Weights of a small GPT-style language model, trained from scratch on English Wikipedia: MLP 5376 SwiGLU.
MLP neurons of a small language model. Each row is named by its layer, matrix (gate and up: input weights) and neuron, and shows model dimensions 704-831. Each number is 128 + 24 x the weight over its row's rms, rounded and kept within 0 to 255. A neuron's up and down rows have the sign that makes its largest values positive.
Before each neuron's rows, "fires after" lists the tokens most often just before its 100 highest values on Wikipedia text that the model never trained on.

fires after: "| ", "the ", "-", "- ", "in ", "E"
L5.gate3556 [136 130 105 141 135 137 133 138 163 161  94  84 118 152 105 107 113 119 144 169 117 186 118 146 155 130 117 128 136  99 108 165  99 133 137 141 141 148 152 132 155 111 131 114  77 153 124 146 166 156 109 119 114 161 147 106 130 170 139 139 132 138 170 129 154 127 123  91 103 155 138 122 130 140 109 110 129  88 131 158 136 110 138 158 172 152  73 154 111 148 148 129 124 101  81 118 191 126 109 141 155 144 162 157 125  91 113 131 111 108  91 143  93 124 133 159 176 131 115 154 132 145 116 125 134 118 149 149]
L5.up3556 [180 177 150 115  99  99 138 161  90 117 119 139 152 107 127 117 108 122 136 138 102 116  92 130 107 149  98 146 161 154 137 100  93 130 163 146 159 110 121 170 138 112 172 143 140 162 168 120 135 156 103 119 117 135 168 118 143 150 120 139 171 128 159 114 128 141 121  89  95 175 120 146 113 114 123 105  69 108 142 147  89 122 113 138 176 155  92 158 158 135 111 156 115 105  93 149 179  98 138 130 121 143 148 100 134 114 153 148 170 131 114 171 143  82 149 151 126 122 161 127  91 156 130 145 114 120 157 154]

fires after: "202", "201", "200", "7", ":", "2"
L5.gate1442 [144  98 116 125 117 170  98 133 105 136 117 132 173 152  98 129 153 147 111 152 150  94 114 169  91 128 153  77  87  76 147 131 155 127 126 146 114 115 143 106 139 147 150 150  85 108 124 140 157 116 114 133 117 140 168 135 128 162  88 112  99 128  86 101 109 108 109 177 138 145  83 115 139 145 121 128 114 158 117 137 142 123 122 126 117 137 109 145 148 140 175 134  95 128 120 100 157 158 117 120 142 146 105  88 131 117 131 146 132  93 131 136  95 162 124 163  81 145  95 118 122 123 106 109 145  85 137 133]
L5.up1442 [ 98  72  99 128  94 113 129 129  77 126 105 118  93  96 139 135 140  99 103 155 166 140 154 118 115 139 131  88 130 139 139 145 131 161 137 130 125 101 132 131 137 153 123  90 137 104 118 125 145 138 168 144 152  96 108 107 187 140 127 130 145  80 108 133 121 159 115 144 119 165 108 144 130 137 125 136 103 156  89 119 134  98 104  88 108 127 102 151 110 109 106 152 112 141 164 103 112 116 144 146 177 154 116 127 141 165 108 158  78 121 148 116 138 124 156 150 164 147  95 102 127  77  98 161 161 135 126 111]

fires after: "–", "\n", "200", "201", "197", "|"
L5.gate1430 [125 139 128 133 151 134 154 106 133 180 123 123 108 166 143 147  91 161 133 127 110 135 128 134 138 154 137 100 136 159 149 152 159 144 131 138 135 132 152 152 115 142 104 147  97 122 113 101 122 142 146 127 111 149 135 115 119 132 100 103 151 101 135 123  89 145 100 133 176 122 160 136 133 125 116 131 177 147 143  86 121  87  90  96 144 106 158 141 131 127 120 147 123 105 104 131 154 128 124 148 149 104 104 114 100 126 100 101 122 149  93  62 127 138 117 132  99 103 133 116 158 131 103 134 133 130 157 104]
L5.up1430 [144 127 126  96 125  95 124 121 181 140 142 115  99 120 148 118 122 140 117 152 136 107 123 124  58 114 152 161 137 104  95 115 136 126 106 106 153 115 120 115 139 127 150 130 119  94 144 116  89 132 126 144 177 127 153 187 116 144 141 121 160 109 139 132 102 135 117 129 127 146 112  94 108 137 123 138 118 142  96 115 170 137 122 112 111 164 122 137 178 158 132 144 113 110 115 112 140 135 142 118 145 164 111 128 122 129 169 182 142 138 166 128 135 194  98 127 108 123 153  78 106  92 136  89 130 142 154 118]

fires after: "the ", "The ", "| "
L5.gate2851 [126 159 110 157 115 141 167 159 153 123 135 124 160 104 152 152 168 131 153 169 102 158 129 106 122 118 127 162 160  78 166 115 116 111 123 132 130 157 115 117 130  90 180 157 105 137 147  98 160 155 117 126 178 121 103 148 123 112 116 103  81 152 109 122 125 143  93 176  68 148 100 127 127 107  99 140 144 148 152 120 134 137 104 114 147 159 126 105  75 151 166 165 139 121 112 132 180 165 167 105 127 137 131 122 131 107 111 115 135 119 171 160 136 136 134 135 129 116 178 108 153 119 157  99 120 108 139 121]
L5.up2851 [127 131 167 123 115 142 130 113 133 136 113 102 114 147 145 125 127 148 110 147 150 109 119 100 155 140 116 166 163 130 100 115 140  80 101 141 112 109 144 156 129 120 128 147  91 136 176  97 128 118 114 134 154 110 128 119 152  97 118 144 110 143 134 151 146 171 125 135 135 111 125  98 103 117 149  99 133 150 150 121 145 132 131 141 124 105  93 167  43 119 140 185 119 103 125  82 139 119 177 105 143 106 126 122 142 115 127 107 145 146  85 174 117 115 106 114 112 119 141 105 131  79 183 143 123 132  59 131]

fires after: "| ", "a "
L5.gate1418 [134 146 137 101 113  97 120 144 117 127 138 165 143  78 145 120 119  83 131 108 125 140 129 104 149 122 109 129 103 148 126 104 159 132 132 155  92 147 126 102 156 106 120 117 127 157 108  92 119 159 156  73 107 102 104 112  99 105 144 148 113 149 142 144 108 172 125 108  94 115 106 141 117 137 119 113 110 115 100 105 159 132 147 152 150 131 108 127 149 132 170 133 121 145 104 117  69 146 159 103 140 114 124 138 114 128 142 157 137 128 143 118 110 160 155 127 109 128 134 120 126 137 120 116 145 143 155 163]
L5.up1418 [105 149 128 155 149  78 124 116 159 143 129 116 136 129 130 143 116 126 107 127 144 109  98 158 120 100 114 112 113 111 179 117  95  98 147 107 129 128 166 132 119 136 165 122 114 157 144 107 142 116 108 120 145 148 111  86 129 155 126 187 175 129  83 136 136 142 113 122 137 135 141  81 106 130 119 159 148 126 105 174 115 138 144 146 113 148 170 133 124 129 132 155 124 141 135 146 108  93 119 110 148 173 106 120 149 125 141 140  93 122  98  98 139 121 107 123 116 125  97 134  93 100 159 100  91 163 108 107]

fires after: "| ", "|", "\n", "Total "
L5.gate15 [ 92 122 129 111 113 111 165 100 124 113 129 141 162 143 130 169 161 162 111 130 114 126 184 127 186 102 107 130 120 131  79  82 196  76 130 105 128 129 152 102 144 106 173 112 111 106 128 128 139 137 136 150  95 126 123 173 105 112 175 103 139 164 122 128 117 145 147 164 107 127 123 101 121 134  68 145 142 151 122 107 129 102 119 112 152  65 106 148 122 122 186 167 143 131  93  80 142 132 109 165 114 153 121 110 139 118 104 136 133 164 133  91 122 162 144 159 114  87 122 163 160 148 147 159 111 137 129 130]
L5.up15 [157 148 159  95  94 192 136 144 144 131 112 101 165 138 138 113 156 100 133 138 145 164 120 120 139 140  80 118 138 122 135 164 130  95  88 151  71 180 185 120 117 109 157 146 105 113 159 128  96 122 123 119 118 133 137 142 109 145 141  95 166 131 115 104 147 143 154 142 115 124 143 152 110 145 107 142 109 136 128 137 134 146 164 111 120 171 150 146 117  97 149  97 100  96 130 133 107 134 100 156 154  98 151 126 145 113 180 159 129  96 133 103 112 144 102 125 129 108 138 141 111 137 142  94 112 172 158 138]

fires after: "| ", "("
L5.gate5057 [107 154 138 165 144  96 131 110 136 133 151 133 185 119 158 150 123 127 125 105 139 130 124 145 117 124 147 125 104 121 113 149 118 120 140 179 123 140 131  94 131 158 159 142 117 105 146 148 167 155 100  92 148 105 120 141 123 147 134 108 144 107 142 124 135 101 191 170 125 132 124 142  91  99 104 115 148 127 132  88 155 128 152 114 141 134 146 138 160 102 117  98 131 133 104 106 130  81 126 124  90 140 101 146 161 155 146 159  91 181  83 157 102 148 107 186 124 158 167 139  95 122 116 117 123 137 161  84]
L5.up5057 [133 108 132 136 113 130 102 126 151 131 106 127 117 124 147 136 143 121 137 115 131  88 176 140 105 165  95  99 184 146 103 128 139 120 127 129 134 158 147  94 146 120 149 140 130 111 119 150 187 124 119 105 128 155 170 107 147 195 145 126 133 125 158  96 103 186 109 130 120  95 126 127 146 146  85 132 106 120 122  81 143 158 134 148 159  89  97 164 100  99 184 116 100 152 110 131 105 116 116 140 122 101 112 162 122 115 153 144 107 112 149 115  45 135 114 142  92  73 149 123 109 155 110 120 171 118 130 137]

fires after: "| ", "IS", "\n"
L5.gate2775 [133 153 172 103 131 108 150 101 141 117 121 140 133 123 153 178 135 111 143 169 148  92 139 170 151 146 132 124 106 147 138 134 131 111 151 132 149 185 122 120 137 109 153 105 107 119 142 151 114 181 139  81  90  93 119 140  84 135  84 119 154 157 144 117 126 104 145 120 131 152 131 130  96 138  94 125 137 154 128 103 142 140 134 139 133 137 137 138 134 124 150 126 137 123 102 130 138 119 191 121 129 139 100 149 168 113 143 152 116 127 123  88 101  85 135 139 158 123 157 121 132 131 115 116 123 135 136 101]
L5.up2775 [124 131 137 124 119 165 125 127 126 120 125 123  89 182 140 167 153 159 143 180  97 125 140 128 140 163 111  66  86 153 134 139 138  72 125 120 148 123 142  76 127 133 114 124 132 136 123 138 123 163  87 113 112  87 121 141  99 133 135 103  92 117 134 162 142 143 156 141  87 119 144 116  95 140 125 148  87 120 118 127 135 131  98 104 121 127 195 136 106 144 156 135 100 156 124 109  88  87 167 127 132 114 106 164 110 123 165 113 126  88  93  89  74  98 129 120 105 134 104 136 127 104 114 109  91 182 137 146]

fires after: "| ", "\n", "- ", "the ", "–", "("
L5.gate4496 [125 154 125 155 151 123 129 138 121 146  99 125 115 115 118 119 119 164 134 176 132 102 126 130  80 151 120 125 112 129 151 158 141 128 154 103  99 128  83  93 124 138 136  77 140 128 169  97 163 134 130 150 173 139 138 150 110 126 105 105 139 137  87 161 125 153  93 157 122 160 143 137 149 126 145 127 141 117 111 139 134 139 140 124 133 112  98 140 124 106 118 136 146 110 158 103 161 153 150 110 139 123 182 126 150 114 109  99 128 114 109  99 100 113 129 172 145 178 121 132 124 155 137  97  89 104 113 102]
L5.up4496 [115 126  78 130 147 134  97 145 138 120 124 124 148 124  92 113 104 146 184 108 159 109 125 120 138 130  91 144  91 120 117 135 154 123 118  83 128 132 120 114 124 139 150 118 149 137 133 100 149  83 147 153 144 117 124 124 125 154 120 153 173 101 125 130 152 106 110 131 166 152 146 161 120 146 116 130 105  97 122 111 121  91  81 144  68  92 149 151 133 124 104 155 103 129  96  99 138 153 150 153 117 113 162 117  89 145 105 171  83 164 161 116  93 150 149 142 135 134 104 141 102 105 121 168 125 129 125 105]

fires after: "| ", "201", "202", "200", "get"
L5.gate1279 [130 147  92  94 138 150 151 163  82 191 105 115 109 147 103 160 101 140 135 148 123 106 124 142 106 153 134  79 187 121 146  75 151 104 161 199 127 129 122 108 127  84 131 118  72 117 138 101 110 173 121 141 122  83 125 158 168 128 134 113 159 142 132 128 127 156 132 140 129  83 136 109  86 125 141  90 134 108 159  87 150 124 126 120 134 150 144 121 179 138 111 121 170 143 171 131 133  91 154  82 135 111 132 133 151 154 108 167  84 133 126 156 105 140 109  88 123 134 115 135 101 104 130 120  95 139 117 157]
L5.up1279 [141 137 144  91 157 149 151 143 136 124  86 101 125 133  98 125  82 154 124 137 112 145 104  89  97 121 143 108 135 142 125 130 168 142 145 102 137 136 187 134 124 138 145 130 125 153 118 128  74 133 172 104 127 134 131 167  91 142 146 133  98 117 128 104 127 146 120 125 126 111 122 131 117 112 121 144 174 119 148 110 163  65 138  94 117 126 104 129 108 159 102 110 128 135 121 151 115 119 107 123 159 102 156 116 124 139 173 112 137  96 102 107 108 152 116  97 120 155  93 111 144  78 129 115 102 140 124 104]

fires after: "| ", "|", "−"
L5.gate4093 [142  99 134 122 138 180 147 103  99 153 139  99 172 124 128 133 121 142 166 155 106  92 143 121 106 123 110 157 146 104 150  93 107  60 126 129 127 124 132 124 125 139 134 120 148 109  92  89 130 151  98 110 108 174 112 117 132 113 141 134 124 113 138 116 130 140 144 149 104 140  46 144  92 113 123 127 128 105  65 101 126  74 147 110 135 131 107 102 118 142 131 102 127 113 111  78 183 108 115 123 144 118 118 130 140 172 167 132 163 130 111 105  96 123 125 110 175 112 136 130 142 103 155 108 110 120 145 169]
L5.up4093 [ 93 153 155  87 112 164 163 150 150 131 153 154  59 140 136 151 126 116 147 131 153 136 142  90 113 112 173 110 137 125 174 104 107 125 110 109 135 165  75 166 101 104  94  75 141 113 117  93 161 150 143 110 143 141 126 132 129 129 147  80  85 136  85 181 170 146 155 101 125  89 127 144 125 137  86 142 119 106 156  64 149 102 135 122  84  94 138 100  97  95 129 109 120 127  83 137 173 153 145 120 124 119 154 150 125 137 112 106 142 140 131 126 148 126 128 137 157 115 173 137 122 141 127 115 112 113  98 112]

fires after: "| ", "), "
L5.gate1372 [144 104 145 124 111 112 144 143  93 141 147 117 103 115 132 110 143  70 171 126 141 160 139 113 116 113 105 171 157 144 138 128 149 187 142 142 133 119 169 144 172 125 145 101 123 104 139 144 185 140  78 164 138  89 137 141 132 153 123 143 127 104 142 135 200 141 136 142 180 151  90 162 127 123 108 149 160  92 118 106 168 170 109 144 114 158  84 117 104 131 148 110 146 180 137  84 127  89 138 117 138 140 112 159 103 112 155 134 128 131  93 121 102  90 157 118 176 107 161 118 108 105 128 136 108 152 148 155]
L5.up1372 [133  91 127 102 120 110 117 169 122 133 144 101 141 144 135 132 111 142 140 141 138 122 120 143  95 113 125  95  57 127  63 165 127 123 151 127 136  91 146 161 119 162 176 141 133 162  73 133  59 115  99 100 124 162  98 123  82 168 165 140 168  98 128 139 132 129 137 126 137 146 153 127 142 121 102 124 149 127  82 129 160 151 159 113 131 146 127 113 139 132 151 126 103 118 120  97 178 131 119 121 126 144 141 110 135 143 141 159 145 118 111 119 115 124 117 119 164 154  88  82  87  96 134 139 135 116 145 127]